Weights of a small transformer language model.
Size: width 256, 2 heads of 128, vocabulary 998.
Architecture: LayerNorm before each block, rotary positions, untied embeddings, attention and MLP in parallel.
Training: a variant of Muon for these matrices, 762M tokens, 5810 steps.
MLP neurons of a small language model. Each row is named by its layer, matrix (up: input weights) and neuron, and shows model dimensions 0-191. Each number is 500 + 40 x the weight over its row's rms, rounded and kept within 0 to 999. Numbers have three digits each.
After each neuron's rows, "fires in" lists the words (lower case) most often at its 100 highest values on Wikipedia text that the model never trained on.

L2.up485:523424548574473449542556514540446512499520555478463509445493456539530515461509512487540391489507458508506550556425494400554523511488467512500447509466524505542471495553540568476488477499518454571479482474480449555593491510549505470468511501480574504460513517541470568532450449469502469436458567525508498499538505556492537501555487428433473508473552582510490459490505546529444498505498425474485498492513505470542454478487493482552437433578500537529522445447523523526564524497493556518552525522566527558529512484487562516505449511552508444471519489512455465496497568516481525476
fires in: "career", "series", "week", "denied", "year", "years"

L4.up22:497529505493475529490483574521493483427525543515467483517466527516460503587575526514545543558461511508469474530517434431538505470445520561530527413514529530475460428494476502540564508431503452539487398505625518550517513526475536439523526454435581566459464599531518533530475564534451475482475493442489474493454420472555427502521534535436497523528398511521523552499537405492539527455531458513530508492478487417400537430522514564531561463496565551427532486454444430500543496485482492480426576495481487474502473540469528555478500424507514479494536543503512487485501486494468542530
fires in: "time", "these", "george", "freedom", "vowel"

L2.up182:497487536469521515454530515519444502484580538506529467504553447564489464464572542547536488577500498465514504472433479539421514496527449549477466483594504514466476525491466472591498426456527606530407526502477363511437486521547532585515500529552487519498551543409497501524567483487476517489485398432526512597431528474460511555504514495488423512528469531507451491463465518515466520499495543456439494513488523439512521475478645493466545496428486454531522448492457495546554501468460497533539480532531523473571512499501509422470484514484509524483585514517497464479526467441568525536
fires in: "including", "included", "include", "show", "now"

L5.up66:551474445521528558516502519513501446468513573479416436517502458474484473482591471432556559549536510528534499460488473489494418469467482412439535541554518506525493536445484473452450505551456489532548508486559492494532438433519453498482532510436543536534419507485481522453485453566599449459461568517590532471455476492515462487490531468509477426536457544507479544514499560492487508435497515523431578502458539433504551566494531519501504495520534394455452458504501509473516497550525496483474496502530494525583437584502504449546498496503486477549560516495560512510462392432544519519
fires in: "film", "votes", "opera", "band", "title", "drama"

L3.up206:508498498513459497446500548499481453527476473442494475533473561549480457475521509535422496496500575530504442495431426528510558468531493469456533481520458400471503462480531501559469491529463506465479601481463505486463559493515556443503505497495483480446447497506506535374545509574484439507494560555519518470580545421520497600428532519528467386486567552475541483460481516441478430525481490534518445487468561501529426540524432474509488488521570476481492502535420464491532524511506546425514485524519539504494500469500464490430524504521479563522434549493578560466551533506446482539
fires in: "many", "much", "total", "various", "all", "environmental"

L7.up856:556494534474482533523548419503545523524503522532547491482526543466545465504576481491534493530489489506526549567502431459568489451532508423566493528450474518499523546505534494544530493505502488443512471481484488476517571446482517470484481483364425505497481492554511492451536543468480511509522527447531494544508525501524525528549455476569469477521513451496512506490454482483531481495466414548521452592506542526602506579523489518535562542468495438477483498549441517541491547482489565505504513477578506512550513444504486597526475610523521488480510439461540528434515442484461575542
fires in: "county", "tokyo", "terminus", "terms", "southern", "township"

L3.up85:421438540486496515490494484506505483549510457440501518578487542547454431434470537524520419506527493588492486526481496498475488499512516495533468484487518463472567547519552507393557554516462465511548524526488539474538472364490499556532517487535515544456539565517492486496478518514555466520503504513519515534443499524543564484503508545504508499446469506522500509482496503571446516454490560464524444489446432431471501449479486471580522469507401458457482514533498501544454489521556490429554465488503455511439426505458534526490544501479500461541611520551506481504447473541562505428
fires in: "league", "committee", "earl", "milwaukee", "consonno"

L2.up968:498492504542524453523578460516480551467532553503479472471513489495516524545490531510464485459481497470505465409451456473536477596509521540566493496484562534599578633458498490516470465490504526428468466561532519553449500547507521461476506584531501436528548462504441462500466481518525539468496507521508494434525441460493538489517520473503532563552540467470517485534557493538421499430545497571528509480485561464511528434493584506492570485510521517502487501454515514462502480556517494511457420567486507494498531515507552519568517520593475455487439455489494500478460478477543460415
fires in: "german", "germany", "und", "special", "23", "building"

L2.up816:453511462462563486491519581468486601437559524502514509429449492527479495500556492399537526471476472450522500475448476527507527473475431468467476479487504567542568497516448500513474464499497503480505539515489528509491480534562489501488516507457474471445477535551550537523565457518514362543527475463458541455557408485611438552499512533486434545532469539513485510526579492498429505561482507474505512521534460528500548392605466474424559497547504411467478586541516542473470505494496491462493471566514495579471540559535548495514517500489508506486456449570515522477494448509506421496
fires in: "division", "republican", "japanese", "special", "decision", "jones"

L5.up362:499579506463469580524491455450538476491534499510581535549502463506570556543493578462498491480562516536481507483480480456482488436440566485492514463547491565534462548611508517493543522525508445540519481485553479481446513503543464468495535566538556489494479490555504521483403404475494460497433417506433486460484542435473563531466587602513535447503499518469413494566487565486499512464500562460532512455540503467511510502481474488486451459506492486429478531547491462494448512482491534488475509504491438459391517531472524475511556544508433473500474433427470490523478444514605508453
fires in: "total", "audience", "prize", "american", "ulliott"

L4.up740:457624536469546459468405522463492530468564514510486526471492545567536527525497533552482497465455500407501481490428512509503505574445576476487518493524455565510432493517436519506536453476427562523433546534501508466514559439535482565472504455532495512464477516585528491480470508521600468470491487476475437511546476475527485517550522508519465445494520534528498502557509543486447530543497523509542500494542439495513471535449538525437556534435450477513434487499492604540516485417456488519412380446515546496498496517531508528476521508458505477564583530555501468481449488478522475377
fires in: "league", "history", "division", "academy", "career", "did"

L5.up646:481455461540490533503570503514573540531499535428542433546476504445519479474431506520502591512544473503495540506456535565478554460572523526490462477464503503507519553437442513490541519527485491489572528483444539509555520550484569477541528483525490517512459462454473456524474609440485501563567470554492517474439562506387474536514440423539460508559487481497512469456485487460494505461559478523481439496453514567411532491495544480493547511558543482553554557472493533473492513549512485533541417497475448474431442474544428515489479558442462512534532520514503494465520406499443568494
fires in: "the", "upon", "blue", "native", "bonshaw"

L2.up470:452536579478489557518490596487495546436575467505521524504441572515499483485447541448432521592534519533519538439564454406484471460515496570501540485412478524533494447531523508444481548531498463479557535476559482455499526527492474515497498517515562515467427440512474479586496542499463527459475527496480510504437530449496556517495482452460485473506489514548503462412521494489524497494537451454550536507522543526476501534506472499488572513483485549503523502527478448469513489483534518473459505475548493555530471461516470457558480558558576473473552490512464490507500415492511501424
fires in: "february", "mission", "five", "during"

L3.up706:462565457527507501536522516473535537578544503469489558503538524583467431499554479455512483587450517483559487562565463506516447499523487491531513448535478468499486463498499506550457480557522494492500598533476533509477493572524436467490462451534534519506449506509513465599440492489541472562478487604498480493475412453503556503499528490508466520444455475556491559516478545500502468488527514520534533557556550467452534479485476469588510528428473397505598469488477482507515461536495521514419557459502500455488463461514553480442541480490507548511522467444507454525491481477492524502
fires in: "most", "these", "come", "theatre", "time"

L2.up185:468485456542451510549450520512527541479488448458476478506529516493428463518474484553526485497520524547420467462546486527550514504459506520445496441472442445497502510466589561477544534483429475533404498424487495500486452543601497510490502531494534474534487494539464525560470430541534427501509487538492566482534515496486527478539479398474542562458512497518559471500506500404465412548498512512499536449464501528460435445528485532491418484560515508534485517561516529523476442494547436483520528438431567458521523581488606496475484434483474455432533505506477470461437494516556536485
fires in: "had", "republican"

L4.up687:506488500457555554533502482501475508523534520520515507472440506467467482542493584489535532514515481427536463521535567459434438507545491497514533395506428463516489494441486497500505509545515519467477535508541573528460489413530506502562496475506552562580480543507471475586562551540455579472559490475488457447543521526533586451542539493439462560545455422548504427493590516433507512517558539579421501491525503515471462491502443543517514544487518442510483451494461462495443450510612455541447498443521480461504441538496495537532551512565532462510514537519493556475457475434481516527
fires in: "following", "these", "most", "chief", "now", "representing"

L5.up347:520526484472521466558538542523399425504521504479557458586495498525472525540493491525487498450467526509475487443479446529523526551556493519580543562504475419488488500473554488573478475532410443527516547499437417489451492486545469533450467446460575442488475524462543569495482531512494491511546449504516566469518419506488529579508578503439481437496529506477514554522441519508507485494528546520539426431555496524524501573531480547569508499520500478531564491505440458529516454401482496472532536496469501551468402415483503510483518503467488498440512482482507488497487492497513475478
fires in: "became", "being", "also", "not", "years", "considered"

L3.up426:499472519534499542536463528495491518449513438489534499484549493543504463529520527463518529493474534448447479475538437493582537506444466485465490558503425509458492523517548461502471515509448515467452466473507592513500460443499468449508497528562464470437508493476459505436481505517512493538545470531462554572503482473473605548467462467463437549402486536499471550478488471580436468560472474445502486509485423503522494475536454511548480465578428485474518446518497554516554437553532524494529502526515486492489497476478507490468538584516504479519542492553477462507527535536514606528
fires in: "february", "southern", "brother", "colonel", "construction"

L5.up215:475490545489507465569483510507441519469541448529518487547466507490545517473526491504602514505488477464491478463502429470506469413558451520564477509452493512481504540474479455472530508439467494468526467531473465491539434508506544422502531457541544474526468480574406538539453548568511457403575526450506600475403527459483472545480560421507467474530495560484481576510524523468571501468495503495486477476546509480536520545563537514538548522510534549527523465532490470536482507498485608485434495470454463460509438463517459582523474484458466496448440511547472449394475479534421537466
fires in: "village", "known", "was", "footage", "also", "of"

L5.up388:436453557451534501430562417506453490488503502523548491495474457478511557434528493464513528521458492509486528595432524509481485492494529475509515496517477432513460549475497526523490481490474462414507471535561431459529545509525468496453454438490486499480561504539487480522459532525526501458496492528541503492547493539462536503586591437561420527487506484573427559521486490494528527463485491487514516451473496523545550473482458515520510508595454518471535518519436469544593476484512441535456404472484525523491497474522493455481545495460509474419549483503429458514439458505448539525
fires in: "released", "time", "television", "weekly", "also", "week"

L3.up486:496471516526607523415510472505482503513462492494476490524520532508503479467534562469487479461458478497477554457594528514443472421473452472468484546507575500421441457468511541492482440473422607501495569526440442527529519488532529517472470560545504475512552518514466539492482499546541581554471441507500493464520533480525501458498468534525445436417459459565493498473517507520454447518461510529504505567550532480405500562542527481514413475471523491512489542463507429506539517499549444537505510469529494446544453517465502465607545508498495493472548513479479447516479553508465511547
fires in: "released", "announced", "release", "southern", "third", "took"

L3.up133:499483492521502430543530445500494365433472513537524521523494485575472508461484557504449517512486427446545425518541426430509532558543623489585515556422434548513512546529416499474523519461569467531492529477517483507500497487533455478532522525521547520464519466494523514530530468531480574462438480507437457513543470449586440511506458476474513501508493469454535473427509475599456500503531462500500406597537523436483517487501510495465473460469476426480478496500516484440526479480481496441508472450509508594511485482516518475544456446551531447501499452445520542562556542509475531515
fires in: "after", "university", "despite", "claimed", "crowther", "when"

L2.up22:517464434498501555559488490499453437537429494501527505546494513510509516546491522522428520469553535437490510535533487476548605481479497489488530490493515543451495444524519483563427477510528472500546476554472511477441433555525463498531528501478521471485548510496592492491494509505541488590487526461527582478530486460579482498523531514484465448458513535526492455548546572486454570505434469495494459463551523511491538483514482475464509427497509466480551520532466487507569467473512511479499468507591488504461425504486435511495541455505481455506503505481513509487487541484474452540
fires in: "three", "james", "takes", "kanyashree"

L4.up496:464523549504513508512512468532468496406514531565487528439526435467476471551520423483486511536508550478539415557558450533498533506518558445548583464532455398571482486514539497567538481514489516451585533506498475482472461468492484503484455502536525521551536463511502551513470445536545505471426468502445528427518540497487477523531533512452467521471518580564533508511494558466486547597519527423492485507463482531526524484496502501573526526504456530526519463500501477439485512456553434482506450485483550481542459453496532406493491455469491442531530460523515458520545509516588551401
fires in: "however", "he", "defeated", "legislature", "late", "hearing"

L4.up20:477402539441521493515462520474584482428549526482439559465513537561530469475508453487516476440459543493479501455459556456518540507451513492529488518505510459502528502476425462505515473463543445448508505427457485506507534490519517532531496554518581517501535468488562465517533540504447523518436500488568446512505505502530490560471539514512497532474548478494496467453590435514406531504565557463487500501523489491524557510523491580544479472516432526427530535540476554470490462517549442552501459576468469466446424501550547570524460437470452465447454519544510445535474515434518507493
fires in: "states", "government", "achievement", "federal"

L9.up406:467448550452556512415478441463398524511480549518563545477480483528426532444542507438543519604489613537538430527474510479440498497449495571462560533524491478466530518459440457525507521501532480462517508446526470548431490472525502481401553472454484505526472489487496525489439550488502506544448529453472510485509525501473498459456493509525491457405483524512502471481566579554517438473535550433450526430508545470566530515552505502469467402526528581483486488535525512490500498531493591501557438482486509426469461574487558553550529541509508420474501518486522505507453542484457510552
fires in: "members", "of", "democratic", "terminus", "murder"

L4.up962:512436453472510536452452532496528492617541459507480476551503516496483565470522539528505553476508467477494551478490417498444557507487511464524481472567419456482564473440537454508496478493414449505581544439520522517465592498513559513548476464468468544548493508420510523488515474503529482444492557498492438485486500503548418526509531479469512466461535470487457503483523458532503485537552485448461475518622516491487520475344510528492488543563481486567493586539486448473479548495518418539521496504442564546503422522523506460500494532535485498496492485493403520441543552485492483533
fires in: "only", "many", "present", "all", "main", "presented"

L3.up123:542450572490541548454515509500519528439530542396455544557474549481418486480555551489502523512496468456454485497492460564468514458537471514487503556466488517505489457468461491485526414546466516486457501450497475456478477448575585466460539497528448508563512504463515506470519550534477482434469540460497526538415490493421491502505461427553434530421549450505487487455526558494445492509531512500511551535419535497488546492510514567547489495507518489545466458453447438483531494536485497497524496536521572469528454530480519527456539534449557561464458410502406518535548509544450537465
fires in: "life", "industrial", "out", "action", "wife", "black"

L5.up587:504518573443540483499507474446492468469546502538518565577482545517516530484500507433518446487456515433501424437478532438491509538526495548508490568500484440485469594410507458570494503424460491539490526541520482483481477529485449498518488466437527457507533503528501453493476505499584485434549474455488487518519448552548533518547486474450507527583539410485477514479515476505484529508497535431462521493593522525555473508552542555542522515478515445513502518485497429493468486500536541459463488523490481591513527523498440507470461494476422504503459519522536506369548535510404470532
fires in: "congress", "japan", "japanese", "of", "given", "united"

L2.up274:483461548481483524490479485387453538536495431497520501504526465529560517483463490521469470496427430526507513436443544461493544501508477536449469573544473490516570477510496549541528478596494499447480465479456527439499495527491575499468481532454488454516499502486522466481453562524582533557521598531484403516548557482544471569527486505498487516505452518567518429451573541461569499465558497519505434518600464541566535554456488524530581460573576518569457507480523483500465496491512446515565470508488505494556435510482516514492465523494536481446531509459482510559472432479435435500
fires in: "votes", "joined", "song", "joint", "vowel", "voting"

L7.up67:456445549448422461413528397518453458491509519469401498463562497465518512502464559514544464532517511511502486427474478525523540533523600477529597508556447422562431486465501434508485457457409511470515502511509526508489494462507531507388501532518518530546521511481519514510517499502455594518498460535498495454477608521555570485544474486590522501487493458513512469477521460506471527470448522484502441467520532544485444465453475495508532545523497527503546464493586498538457473558622472543525437459427519502480473518467468537490532453514511586538528523482475464481526500465544433421
fires in: "date", "of", "london", "hold", "private", "late"

L3.up600:479524522478554452554545478460503457461444486511400507526562559428519504524560465476565501507425514533557472506413480432533498512516508539556451496435450460503498479509535542500457523399474561445527552516534505419546498504490443529550508472508524487505551453451471536424467463477488406551457521444532543514517501484542595479471489424480476489605492394452506492573521545451522520520476481477477574523477479597516456492500458532551508503449481497513504487585498531458477604449462532473486487498489490470485489488560491513505478531517528494504440487520437497491466426479508448457
fires in: "york", "republican", "university", "also", "ecu", "history"

L7.up1002:521550544453551462508489481473453432493527559523473540431475488539562547504476507473545451540425472501533524531427485446494505516514386526533489476486369461542466446494456473511454444411467448515561534542491471483507481508490513495505470478475545478496475525520468476537432471470458574518503449518524509528511512548504593462509543527558521542503557450447455519447501514505497513519522502490500486490487437460516412494432543479475467573491430506578487564540508504475496483477518468417444520451491488544515481559576514459485569515546466458440450523465542491532451434490575477533
fires in: "ms", "of", "chamber", "most", "chief"

L3.up606:505496503510580491459475517563413416448518425524502483520448497490570501536510476535486588509543465495505453464584540432461544502527465531443522460537505480537432421574457524453559516492487473466446499454575516517505444523562465560465540458562506515504546518521481481496545513539488529476536539468508489473496535477500527507463551531440555433489481504449536528510496476493493500453514498464510522438469527498471634606594506452447491455549529421520502545494488497569497579500469464531498533495554464452481558518570484487480503520512504478509459554510533491514500428488525472585
fires in: "international", "healy", "tokyo", "total", "tarrats", "aleppo"

L5.up872:524475476477564557454491513528522505582500465456531511484477502599441556452533506512440485510535525468479538461480444552540494543471484522507482496476532424521501455520522487542438423438503547507561534485560498456435507460615553511517503533512515496468446534513491517425482567555425447519534536475511474444436494507556549518496588470530484519456467441531410451494431542478481534521480488493503534457459511542525537478486492459456493438483494494527566458510403499522502467566471459506492474507523514487516512555457467468473580529542527595454441445507499435490533471513463487466
fires in: "became", "also", "began", "being", "established", "still"

L7.up132:467505507529570583476492487498512479549537532447553535493502457517538485510480508508531490469475532490565476528427522466521483532519504546465511459485513503539547473505522475552497553411525488467471472497475479443459532495542457530500517459483478441537493531550470512431584471494500433556501447482466516525477522460543547417447534464442565540541467519446438519511539472441477430505486576514495449506562459462542527545481484498532540474548525483470489467449431533527472513478549531555500554550548524559472483534467536575533459560511503562547503455445492511410510519493489518510
fires in: "museum", "most", "japan", "japanese", "county", "he"

L2.up383:542487546499505517541477523518572468447536545533421452539442476523552587561487478504540448487503584468552518509516561487522470515488519523502488505425549551475544519568520478544458427478434511450529503457466560536491531548538490538469537527471479531547468469485488528480467383535457531466534496532506549545530536506563517565499498481486519519430544441462527484544489554464498484450446542480540461435514447577477577498523533472445562467484473420478534475496523424466507521487536481496508511511450492517481461547528492575488497506480526575500534469536457501469494521444453534437
fires in: "state", "goals", "division", "goal", "college", "glasgow"

L2.up222:495498544435500495562500531487527541522515497513523492495567537484469520463546507432529519486548490486511400513486455490481520501538521557550483536497455502517502437520497486575490469445525505505437500515510514519447438497561433488496442447544543517480539557550489469619497461549386488492487533575510512486509427480548550497489447532503514459451508513480541440543558515475481490463495427584472580494463458483537450553479448497554535517491497504519449540429436503517521461459541476503454516512510441578469484558408513477556547588544517538459489403517569508529508540427461453508
fires in: "under", "development", "center", "congress", "developed"

L3.up678:451486509397570467498499493484516464503571517507519490459492539465490535535482489444517534549530540512500537563465440456538491576427447563479528483512516497541467515457527482452497481455496498489545450503518489493462503449502537488480543485501495488512499504572463517532482499508506610515539559466573521498505530508482394450482513527614529464471510492505433480503509444496467466504598507523524508554477528475485464529522414485489456444615527427437489401438437475456420516543586514516507489488527481522529534483386571439452438555496459509474508469531525521491471513551503505464
fires in: "committee", "also", "wisconsin", "character"

L9.up255:472481553556509543530568537464477464566427460558544486535465529563473530493456536501513521494477487496462504486561537526465534465440492582540595496570498490543449479504490521450466482507536477537472506526507453574495545439533492440557449520464515518515520527489442516499555491464529448486498521516485490499475447598429497522476507486486501516578517473507499485524489501453455415492565496487546426566372508497465524524510486540495546473523473490485525542514451475570523446494469572524518526440505443424498516537520539499496499545501512525440484467483466417535506553523455474490
fires in: "and", "however", "how", "available", "that"

L2.up625:480455480537468504520477559514484484470537516454538494550544450513491554513481469455494480469479533418512490487500497521504533603462507515472574527471492443565474490457547413466473483509463468461489540433468354525458465558529516578462588481536513488515476541508471493540493507495545487460449480437475501504471530572478556434453584499472482523509482518483566487535458441494512559508489478584495478457514539485395477486532552522508508509467520531435442490539526502488507422525509435461526481464474539517532480493545512517471566447550529445533445467524538475405526563559570515541
fires in: "him", "radio", "himself", "parliament", "it", "dio"

L2.up667:455448505480497543423527546504478493409446546501552467546471517483504554508545527462507535595512548474488452482507457529429524500538512443539499536565478479470535480495480561541515581477494427548521499558500489486578472461559535461477467479492536580437476548523533483544545541543508469510529498492561495494490407523513471494426455524501435494569533559500556493493470516442478470529485464459537442469485507467427562510478563541460490533562461490505498485518495492558570513538508553502469542544511501550452508445536516495508504535514506503514553547571468400438482473501527544489
fires in: "world", "highest", "career", "human", "well"

L2.up558:550507499552542495548514491494477515571535517580553501504498526469466598500479508484470498497492514463483506446517515451479503505500508508554427495417560506519511517446488452451503452454544441498576555478529476530444523414399503511455459509510545431545516480484477484537470549590545628472547533434446447522515486522558494472525504421514540512448535446560571453453517589490518515460458519411509499518491539541488470569479493535525515485468581478495496449517489518531499514472490496551516461494532481526518533496465524505506515528529574509553528451417502465483545574445578513486
fires in: "no", "number", "now", "novel"

L2.up255:479471502500512477513516534514490462524454483532452459548521543526484577555433440506593454486458550549461509531394565555573450486567517516533507483422460517525432466550516500466530500460484533512490510450488472552485508435533523512473501490573521534512483486534489493467525528491499434577472472486552534556493411487498530474473380485426531455487427508576491501511514518446451526502521523532526483521461486545501500480458451495492455472482426516544448426519507488603558491492544524466436542526537531524461502520470478518502546514544510507429461483482512518494477491527574553526
fires in: "second", "announced", "incumbent", "code", "promote", "new"

L3.up279:534464475504569529514529500416459446485532501443445471432528448541475451533553506470441498497457473485522586491472527488452393522481548454506521561545465486545520552497518548642550462484508533437538504526483526412595539490522519518416501527493506511463548500482533559501494519553486478476475517484515467537514453475540468460475478460540503529499488481532500581520476487494556575547455556519495499540456473467501508494475592485573502556554565416557542534481471480476491441484468505595475548538451518493491507506478512497451503422465518490509523562527459417430450537471453502511
fires in: "district", "round", "village", "restrictions", "representatives"

L7.up448:512466476430442518420511443568556420481500492503530495428468503481520485551496523527552529559493532520474400513437527464527542483513459426540508531502450486496467456532500574502414382533532489480486484487495500534474537491508478534521499537506510533526592515411416455489543449526433484545473438522523453428505539432522457567469487592524528483472454442482461434565516473588526501476482519556463534548543524469457456442532500462535451524552463538487473530535511456490466508556528536568503473593480458512522456536480541536502488434496409454537452513426518453499548479580540478502
fires in: "of"

L2.up834:540444538464542446572462496496479486473498449480510445495522459505542503502481475487471524506541473472499464458521483585513518500447524530523512464526493497527466438475465477557457495487566539425536560451544487482533502515513503474501529535506557485493580515505461594531477493543508469418472493565459452473547501487473509483496485522522453569522518514510530453405504548489489412590494507468483536440514494554432473466450489558526554449435558592454527475439517542453561502493483410477501532398549519522527491519551463504483545532477455602476485505527550490513456575509450479501
fires in: "it", "finance"

L5.up983:527488478474459429544516509452541516541502436506543518490458562542480529547571465534542471524419493542495468502531466550485459446461491461467400519500523459405476464517432482567597490465508499556475545516534464518455490464473530539537499531522522480528494501543476449490509538567521513570524445497500508516558493430412521500520496468507468421545583553473564443488601475509477504505485504452473431525504517484501403495423432515480561512427485499582490455506539541489486459509543555508459486540570530506491503560487505500508455439530434471558508474522480496487477457544482460488
fires in: "william", "until", "then", "weimar", "either", "williams"

L2.up410:490482451516504526490517546480480506549560449429513530548507535518560526543466473508420492535466439416509519521486521525471526599421533560483420479523432512422541465560499556366514551515467470533533511524538475556460535513503520522493498483462508548508542489485408488563505547518483476548543494491456521507509545503431578606621517462526527557504526519527506541532560485496536425500506543423551483457483454534468463489499500495495478435500463545549489462499484465486463492448534456477540524519418427545501500442518438460514539442496489565577478451528513511493536462519529481509
fires in: "13", "university", "national", "football", "division", "international"

L4.up454:409525571437502529513482542490418480582547435493504447414457537495563495492508495544477549503470581418459494526457477490479477464464525473533483475494500471520503540550539435507514504479514531459505498479509554514590500532460609512480492503462494445514458491498533581460484577498505520493524479499513522609528514484484522461531423507416491473480474488497472519510483579449526477484468473609513476519506428517516542468552556549470511449516462507564477422458479407508480414448497478572498491468565529507417426527506519524467464527490538517494503514461476512511473525570523502475
fires in: "the", "a", "released", "america", "commercial"

L7.up909:518482490472444542466537478520497501451511478449484458507531520484542447485498506593542572566538532481561411455465490517476522471512565494591504483553492416420461492512506501504520468460476549383429478538458551436500439502507489477503445480452411537497514445438542571531538473427522508523509463491566497497486480480475503519508477468642500522540525492482445457521463511509478456489530572533509460464514499482489521472482475477531515504502526496557568522529555468545516552568511536517499493509424459440520492472509480518431491428429499546452539508499470479503489546487529532467
fires in: "and", "team", "japan", "japanese", "5"